config.toml
n_layer = 12
d_model = 384
n_head = 6
n_kv_head = 6
head_dim = 64
d_mlp = 1024
vocab_size = 8192
activation = "swiglu"
norm = "rmsnorm"
norm_place = "pre"
norm_eps = 1e-06
positions = "rope"
rope_base = 10000.0
rope_fraction = 0.25
qk_norm = false
attn_scale = 0.125
bias = "none"
tie_embeddings = true
parallel_block = false
init = "orth"
init_std_qkv = 0.0254
init_std_o = 0.0
init_std_up = 0.0254
init_std_down = 0.0
optimizer = "adam_atan2"
lr = 0.00074
beta1 = 0.9
beta2 = 0.98
weight_decay = 0.27
lr_head = 0.00343
grad_clip = 1.0
warmup_steps = 275
schedule = "wsd"
decay_fraction = 0.945
decay_shape = "linear"
final_lr_fraction = 0.0
batch_tokens = [32768, 65536, 98304]
seq_len = 256
doc_mask = false
train_tokens = 448700000
steps = 7359
dataset = "wikipedia_en"
MLP neurons of a small language model. Each row is named by its layer, matrix (down: output weights) and neuron, and shows model dimensions 128-255. Each number is 500 + 50 x the weight over its row's rms, rounded and kept within 0 to 999. Numbers have three digits each. A neuron's up and down rows have the sign that makes its largest values positive.
A block is one neuron, or neurons of one layer that tend to fire together. After each block is what it responds to, as a language model described it from the Wikipedia text at the highest values.

L4.down49:398500482471454478459613537523560554458644536483526504494399549558525452516476453422492523518429507630472351556521436504500420444444511412430585501514505552464454554408550539485385483500512574543547684442548448522485520536521448543452498455383481473562496517443530532498526489450499557542427456449529484481533593507493476461455491596537493519537421409524467426479488610572475485516550
L4.down83:469483520514416480464554438460566497514444411520512517537548502550531384485454563489476465486584512482580604518460507497538497492577551601472512385385544540523520480490491504498560554538494498462426525389536480602500492606535490513579490481435506475491474530556508540360534414540530481439478480504510457543570496462467460523395416517491465539518488501495470428526482473460499531468543
L4.down151:485585604506447506529450476397501564520500523453451508561532555543404478514377636509503475502483450541522512506507457431522390581494458506393449529542520451448538538488485490517482485535448485497474623562461520464479399477484553535526485519575501460521509472489420508480488545518510530417541445475447478559481376453499374474425388386538429528531437461431453533476459382456518530529464
L4.down156:453535526607469489527495535487531520489461467557350479502648514455561495526539476520494569488533502547517488456490474511433426573492421520294483465444441506457514458500491535568527532557518452590462583544531470471483501503477499511453513457523507481471515459519572476547450559562435448480556363494462602452500508408453446410551584502455504488499502402603433541536539472539532513501542
L4.down283:551545423543470490536459556449498486537452511494531412518500474553525548390478507514473509575540547542528477515596374431566509496483488536478481498442594502447468507419578454415443434446481424494510461549550478440483501498551434490443510395444520553438414651554430442480504487429492423583565542441546465511450487532553528428554596528486408477483373483512471553463512446551427467578514
L4.down298:587530566539536448530585423484534573516558527522520487503379579551484491469493548474442550505598462466498427467381655477525515461518436486507544473470587471436524461551455513520477561437450542512502476539447430496574463458491516518526452485486483547574550512461493581553521470510518405458523502475561521490526497542430424464556494486468495522519434434375502544431497524484565384492483
L4.down830:455551439519467443577493511481553533485506492452508496384480433549609543522572423445496449400565449536520419543541509466495414479404593450507488619429393428550595543490524535519542484472540489526504495479550486522473507531491451480407431541471597450443542587471502585557543484455441516493559509551442582494530546488531560432465499553500538538425468634399552429484446452505449466496616
L4.down884:498580566477555513537512406418523467475484594450449476563493429617474507451419508583537449495469487507469422488553531480593386481478461561482438507451502499565398484443460556431589554481514499545511424490487408485537518444446553471451513467538523528526465405540464467442539443528488494437502507434490456542540360422488383500526540395479445512505425399593394536515483457431510494547529
Mid-word name syllables. Short syllable pieces such as ta, ga, na, wa inside multi-token proper names like Roqueta, Sarasota, Ottawa, Nakamura, and inside common words like distance.

L4.down219:427460574493480599529551574526427509506513517509521511491532560527513483420458521518526486450513536551498501466579445527488522502628580571471500441489465412524493447520583558490433429424489506482432590438506493531461552414508479469532459566506352441512452511534542506489532439476511501404415500490532497509452599418479588464511579474489476463380534376633467457517510443547508501512562
L4.down240:508595556630536477457466629591581455529538436486466481484476550445513492461490546531479576511529494538515554457562494590494524508467505477337529500463408451574452466507483479512555474481516477446556590529446500519456421478538447548411503515505496481485514432521488503458515453438507514500474529459488534431524493428486548518515536566489464575483489329638469423423472494448538534590565
L4.down386:538552512486455445468507540486463445472492511465560490471506543398544514524468448414526426443451493480521521466535486431528425562567575497441549466527492476461545626490489432461507544429409463486477437566501516520539461524413529481470469545488547503402474444556473532522416596547361471433424491456502447494538446474493609660510507500514537520509425306539453461471418427457530572472489
L4.down421:452461502466497500571463472553513489517469494543390489506511432445550474520453603540474493393443488548445501485604586515539500491438477510474569472571496477535450573485426462536525535507497430452519482534533482532471484497518443472536489529465503493522467546514463580570587527427489428437481418486464560378532490369460436510456583532489535530488449375619627517511497489415570435505580
L4.down701:476559603404496510478534504477556504497509548525460551499500538422502574463492462486491503576465492563492435467390491454491576437447505476428504475563390462438494513467569458461534564535519477553515507449460556462509397530606513473451529481520529623532537436476423489453454449473524514476561493487479424501527466504525466535534548499530504487485445369584498524485445456436485467589510
L4.down787:427492446539419448497500390496475481549590484465490531496555418525484591536509477584425562575568548516383527552516477488544489543452504526526422494523491544450425479469597574565527550512454470511442453442414497465462570411554500576438481488486522499505392527531464436482488460562466549514512486535500468516509436538489563463533550529547507453531538663575550477628560506511416470583531
L4.down790:457471490443511480406492561601420529428429432452496451427572553534486489416456384546536485425570437617541411527462454408515626447528526512511505591515543601502500553397503488449477493461440503448465523452394491559499445466433538463543570494493502504483492513571483543542527466512494499531486580547514525487533491519530452636538502523471526478505568442552499422509493454406461422482538
L4.down993:513482464504382468505482515550582587533496447510502373470547545497479463523519409457399431466584438466551537523501455455546599500459508337420499479657481483515480479480560494416531565464520427500460573509433596484491408583453482464497397555523484528468462484498463432495436501565463526525520571502499466500520481530564555485613565476501410520578494386547462433502479487438513515464569
Intransitive event verbs. Past-tense intransitive verbs of arrival, emergence or death right after their subject, like came, went, died, emerged, including word-final pieces like emer-ged.

L7.down658:484560504502465478647521463452492516451551464416474438501397459476461522543497480500487467583471471486431463554468464524468465535544431608498478474525424508514540501486503498498471545388546380565517515432515495585468461545538568559466518471472540517496508484420397441490464511453512542547492478505443474469499496490516508483486649524460392467616526515597493608421457516534531461515479
L7.down786:522540500476459525561493494467497536416533541406532452523379527497423579554454503552455574479428460451496561454427471534450419518541439439462517509532392419516518436545518469441495467419533524474537549535495493485507488490454444481488597524438533486489599484536491510503452523455527529425452509505472569515448398502489538488465598560556505505448507371545536605539579434557547513493467
Place-name word endings. Final word-piece that completes a country, city or region name, often before punctuation or table bars, e.g. Laos, Guatemala, Myanmar, Birmingham.

L7.down691:539521461555433489506518617474408428538577424488493432496514470442415510512535510459563521427505480523466532528506473463518467519438600508519418517558512423474437401393464420458363553564492616580543449430484535496473602553487408483443601387534645497499626535547516462440515553454544469538442489546494529489503430409538448483486564435570568518523551567593479502427530499470491543429507
L7.down868:448528490529519537469450547525447432518461435416531427493525584517542518556383518483486557593560516510533499446439558518525576454501537536442551443466374443495514549422502427495472489487407520557521423561564472400443470537488538512541521464516488496494493641496433428499518488524587533560429504469568547529467499506407556607459542507541604478583479480532401552517551408457426454532466
Closing equals signs. First "=" of the closing == marks after a wiki section heading (==Cast==, ===2000s===), also "=" in math formulas and "+" in UTC+2.

L7.down136:513505561527473554464463558531482519516482549389520479480513490500451532435462499542466486522502530489461533489480553551462498496423599459467522529540442405537575468504562612495564511421516487509462494508453532460532547461519446440495448489504442429401491526508458528520440522520551492413560472547511484544594428512551535534415441435529413523485522383436519531550439521543509489550620
L7.down915:473473486527486479551522557497425459467479520471523528475437439530501448505542526449493556467430424506407455485463467477510525539527426504469438528642526449450557488503536494426481558424422476491474519548488580473493458517443508552546547435491514548485509504449487461508524514499498507466460496430421478476468545506580462594478461491477491567550516343620471524460497526571481497467419
Ranking and result words. Words reporting placement or outcome in sports, chart and award texts, such as finished, number, standings, ranking, chart, nominated; also scattered unrelated word pieces like age in agencies and ed in differed.

L6.down845:476525515483429471488407506478550503552456589491493492602552479469446505396440501389451543496513491454530533552403596545388445529519484486566445470577514530502581440403500572477511577409462474529540466452448481425506408516474497514599435336508505453430475520476486488492521506528502456615557467449519537452514424502599515493357516415497551512534438396480537544507531492540527519476444
L6.down925:448531493479522462520507492468571577473470496611443460472507531581494489566602471499480431508518545439523508540582454484573419513479564577454466487512411458526564467506437543559522498424464562563523477524598535473563486563560510515526452562550452555539473403508568429427451547488400516558500458497414471449570568463589391464533490475519409490574562510482445488506447495509536455496533
L6.down986:518463486526508556516444541529497494500568582418437436543552453450475464475546546451445469541434544491527392551653577585429447459571455516438467529461566524442640609406424433524571519384503476530569519492379507516560478472531443538479488528472414568505456498525456439482587531522492484598478474462424549434599443492497481520531502491528503522606516462617477512578466500400509412602453
L6.down1005:455431512471621442474511553426544556399609552401554456561429550448514504535603452448502544488507523566568490578555410380514355449449526508437457509471464579510490556560538479541528516447487537513449584530488525412521469493441455561492510589467546522569552486486513413469506487515510525457592536560424547513460444456510587457428417584558498513433521475510451436455483485494501417567582
Mid-word syllable pieces. Short vowel-final syllable fragments inside split, mostly foreign proper names, e.g. Belun-za, Alojzi-ja, Roque-ta-s, also odd English words (comprehen-si-ve).

L6.down244:428531521501440439544503471480573556472502507516417500486456498570392490495558544545469501455473472470523417587474575518369436409484519489406494477561507456488518568549467545409488464398433447500527548577534546541478432548525505599475527515549552493440564572468493446449450514445526492475527425558479534480505475511503485509471502417452427430548529458593506554446518446481407499384510
L6.down360:500502448474549483485501482526464533455410499377489474598446480535487503503484412487400528480536474552526489540463504518497563502519513472485479525517454439531466488487468523467519512584495460460505525444502427504457472507442486539514478495528558498511421549532480450453616427506528455553425490501614526436463516348498545471444535535424482511513467371619513499480502529542484491549512
L6.down795:415429515511393568576472581513481623465528529450465492470470496504473603557505498526542479448471502395448409534422453515568484464441470407451496503532472394462407544506431516489504609457417510509475416479489536569514452515491500595490527505574445484535570536502470489450427403486526590543472517452579538475433486553448526482434509510501481463501488344622491531475512532571542453439534
L6.down919:478516507525406430557507492457570566455576508476506549491310508580448507452523510444464469409557445552429533529489444456570445501516475464421553471488453500471538545491580431467554414374534473410503508581472501485451512494479461508398592529560470578570534564544520480473507476497564456431371467401453466456500465563496558457430483533544587527556488367575506511545583420397435563408478
Place-name tokens. Final pieces of country, state and city names, often inside longer names or demonyms, e.g. New York, Croatia(n), Frankfurt, Pittsburgh Penguins.

L6.down12:443435434436467441460510442457526509535450463434478485503481489476466531580477472474550416488461495595381531475466516533483588478536558491536554532553494540456421465570533509489420492485540496525567422543454394414503499424592575464476397453512432511355512560536534426511470523531570548353531438488558455544542513482453533498491494496491494430546480688405436524461521408476494440497527
L6.down458:505541439457528466540507460388439581367480509504453501550427548596518473471428529534527575478514484540476554662457612452518488491484550415595509520441464488489495484514509487469500544458526540523558540501595539495543570434437505509477496462532557469579405561406459460457382485545510560526502470532527559541562454499524409511484520427492502517495510596447424480390515516581515495513546
L6.down652:451537542594473548470462489513483493550501539451466403486517443478520419476505512416381521511543488444536575570460533399569489518439475593536503473510438473529413415528492481494407483557518483328464549470474560591524489526468544517546499461500475482456539517493510426518566528473470458472525502509496495590419538498466456496535569555477480483519454457442549505519498567521603488490550
L6.down753:456539508455467518533542460494528479525492456479375449486518501499490487504528461481545545464554494510607475446561559566481497555594537574504454539500484475534522572514476523510471470536538555597482515405447400520548452500483468554455503528487437485627450417572555447582501593420527486534475585556471488472575461542548392548484439485499482507563594541460557510458413592539504507437599
Section heading closing marker. Mostly the first = of the closing == after a wiki section title (== Cast ==, ==Early life==); also photo in photographer/photography, and the modals may/would.

L4.down122:501487585502478553489629493557542524475430466444459529356553451545571519400386509340493511504468524556465492542507514566488538527504445535527448452511533498473499409493409492470486454476552413599497401469502505500434455521486515511457491498418489565469448549450475388588548465566425533601526471551524417525430511444535512453537507449548544486462524439374489531581502484584424413521445
L4.down364:518502496517442506591509455469500542493500488435447540482397419481490547470526482576504459534534451531457474527471493440467445410456463528423521465518387450492526476520471490460509473422475481525535477474483520550537460455513550548506522508498545497489502542511418489426445495450527472481601425513477499439431489453497578487396477428541465505599536345570502655496514463463483461491459
L4.down415:445615553501483526464486438548456537397447459529449501476504495491463527495557535540530502517541491471443504498488559532502464528526546466437485518479498412469484517549479392476570459372439426562591554521484482517598439455536573421542500476481547564453508452498455460522564621529490493511445431587433460533453510432542486513577562529522513483500431472463523459411519511460437496547468
L4.down748:482444586454494522479455494559587439463527500472505452595642580467515418457468658408451510441507528486460467537647437503447526471580454539449470567433476503504539506512467485448548494461554490520443476422527468421410427511491545621443510481451556477539506485524484520537540600568530440469543478601536420500559447480493489449478479434424599488491496424419537508508506459553569569449480
L4.down900:507555485494457458602520435452487486517621511488413492435574492541423593501416518536512513430510482560549501561465455490441539571437482430595507591516449609565440564576420488457507566518506483549561509543516505562512526464574531621570485482556453453467493467439466546457454506464564450445473599374466549473485500541506463492462526440507523448451448357508490520517526479415507488497515
L4.down970:497533498522423459568555397414541497569449440500428512532482540478584482511474486475684484490635472608498560474572552518554431461536429489421533509571520510548423575560500502582584480423486459503513560529550483485455547410564537581561451467500455388549422421504484514488499461468478479438513517510475461494504524442526538496557581441515527459639492391632552559505559457497448510517489
L4.down973:431479459479447584485500526485561530436554537463512522542541510526548556469597514494495463502524564490425378444522530434501545540430504508499516451477509508490529578498409537478534528491565482495479470446415488549514493557543495474504529452517467446418401472582401471496432464471493544475454503441534467550535502580569429569551435530493542470562473314483492522537417530543530474540454
L4.down1018:440485534413487545479507522389514522411539519479513512593350456454549567565486504471547524584405510446470485476412539516582519506523384489494534414529523519525510478445472544495517505473526565552540539440460454378541512494564467503543521503475563564650468439520510477468474493511564504508513546501551455466532441491597518528482479542495521518551540586461491456523525400444484448501428
Proper-name completion pieces. Later word pieces or second words that finish proper names, mostly countries and places, such as Ugan-da, Boliv-ia, Paki-stan, East Coast.

L6.down364:455498426531468544480510560549561542430442459413412378522659465425540508424574634575483588500488482440514515462475510554486471441554450548509496540493462482502437512545561539429519440594492489488573492478450475557473393592477525611473496490563589449513471469546474403547485452434519523494492569535430494482634472506435507541485523521515431456560587573459536465493382496510558529495485
L6.down585:504534463452474542532500505591547552548471560540433460435479466474470588476505485530567495452588439557558558551472504429521438459561519479363460509484498552437480462431477496465469503383494487618482551548428556480485516535499485536449411474476546442432488491465485463664515487501394511527497512457504530456485476506426528576468501453469466520434505343594534473372435509484445569520471
L6.down952:523500498550458534506533514540467567452475473509488408486457497479428621428526556600444429522492374473547516510478479497561483423523504526448441452504445499453513468517476549385494461519472461582496576491501527468450479515511499468457454465631541519410495492539516394551556522541500499576447472349455472461474466585419558565457554454504413575463568444555496496432535516479421463516540
L6.down987:481518441485518536518450499581551585524553540457444430464368486448515599468486595520535435555508443447531568548497467536469491549456482539387519548464508427434485449515447523443480421525507484509482602527481452550535455495435521523463398455504479464429558499535485433600478533535419439558533580475541613472481578489473518589498577469455435458521589504629526416458506495500481501520508
Forms of be, not. Auxiliary "be"/"was"/"been"/"being" and "not" after modals or subjects, e.g. "can be seen", "had been created", "was not"; also word-initial "be"/"not" pieces, e.g. beautiful, betrayed, notably.

L4.down58:481405578593555535402455539459540495487518456507523453483483474420664486544561513580522448491578494505475532496534574542498511426419558519374574484515500501460459432429479522533519486484547527504521515426465427515476487474526512454466419537400580416436451564520460551541507514547524537434526576501545489446522486475463532423483500499560497480604503497490467601562485561601519485573480
L4.down173:381524476461483497510551527538484420494459437467461561484474508484468469528483506431485469544564526564418532538535514433541472539453594555412424483523525454492518518534538426516492466542521516554524470487463489455515468523559460485494483492521519531581515511485479537560437519511480376450525485513476559482447378498525441522592544410526533497595523494311536510460461555461467488534506
L4.down184:506520502476423449524524505492522417411456477570527400491487522523563403486588513459485487486457464542565512490550463379463528561416521488517458494549531514517411513507488569419500483515505407454527447500490514530524474605396469459587453529418581543514494475508556419494536549539431555566491435468561459559459484535466430487548498527476528433507421468546434468490513510521512603521630
L4.down269:399530632456537483390526566625588544535544508479415507441421491569485565490449427518462453494497459475438465454511561534509483543433463536478446502513386472451490525550508465511517651426474447632545506498503584482434400481563370466573502578456555494587491511487445429561482505489540634522506505452575612510498462561533507573486475434529539449527501355508525536573456535505467386519470
L4.down303:489531591548556505530443425419467473485457465488424469551588455537449651458560514534548516456501536503484547482463507475524619502576551541517446485556648506453498474563487534556456563532496573451511445512511516502507541517439463497434529438533415518510527518511461494456534529505472480553497448431478456416464568511490503533544532404545525538428578305590563528543498459463456522565464
L4.down543:457509492437464499551542521527474523526518564511433500570432574502410454471580506472443478506529483590547648424443501486510534536445501556416514471500456482396446564463515451501476539461534529497425578415424492485520506546460566582494521387499508501473493557537457406578544524535412573496462483419490419514477535486506511460391511572507453528391526340474518502505519469477436503497524
L4.down1002:519562463467542564485486482406509459511501521546553462463434487529449552458532522574420523600468524583504572593561504448506557471461510455563480525515638540393410529490569501433514466492579543499551564509429486495578530488478520580506534537552559533516467512488483470545427505534589493461432552498427560492446492481535411514479581580617431514623451464501483534504496477491535480510433
L4.down1007:414455506453572514568488411369500510466464520503434473535326540509476473496502598480533608475530583592497484436458453466481518545512537523425558415583481438555452562446555546439490486461568443520559499445508440458510443562503487525606513614511495624412542451528516478504466562462529491546450436439483471493486450485528578429438440560529407527513565391365500576494492438406500449546522
Wikipedia heading closers. The first closing = after a wiki section heading's title (== Early life =, === Actor =), plus sports terms like cap and minutes.

L7.down802:546523461507507509561570520566521586506470481526477464517536465541547477383414499463379510557549567441553449510566556516442456499535559545520563434546546448501491518478475546498459546553497562535552520510519471401477478500459461470514575520503424544485462449488458572499447456535504541558528476518472434517634447389564410495507507510570530542486493506551512472430585474547470531518565
L7.down866:444560529460489594591444535444454519450473593490436546479525409504497471507479445453440473488447485504518485463527451544477527524506597515495462517521523433491501576507564443417525477516501543461382473475445500431511508553509404443500458554526518544608467482470487430466522485558463462520482465487476437611566470583491469442506482525485558542425519537371583482500460529421418538354515
Mid-name subword fragments. Interior word pieces of foreign personal names, mostly East Asian, in lists and tables (Ke-k-ko, Kiyo-shi, Dan-g); also table pipes and header cells such as %, Pick.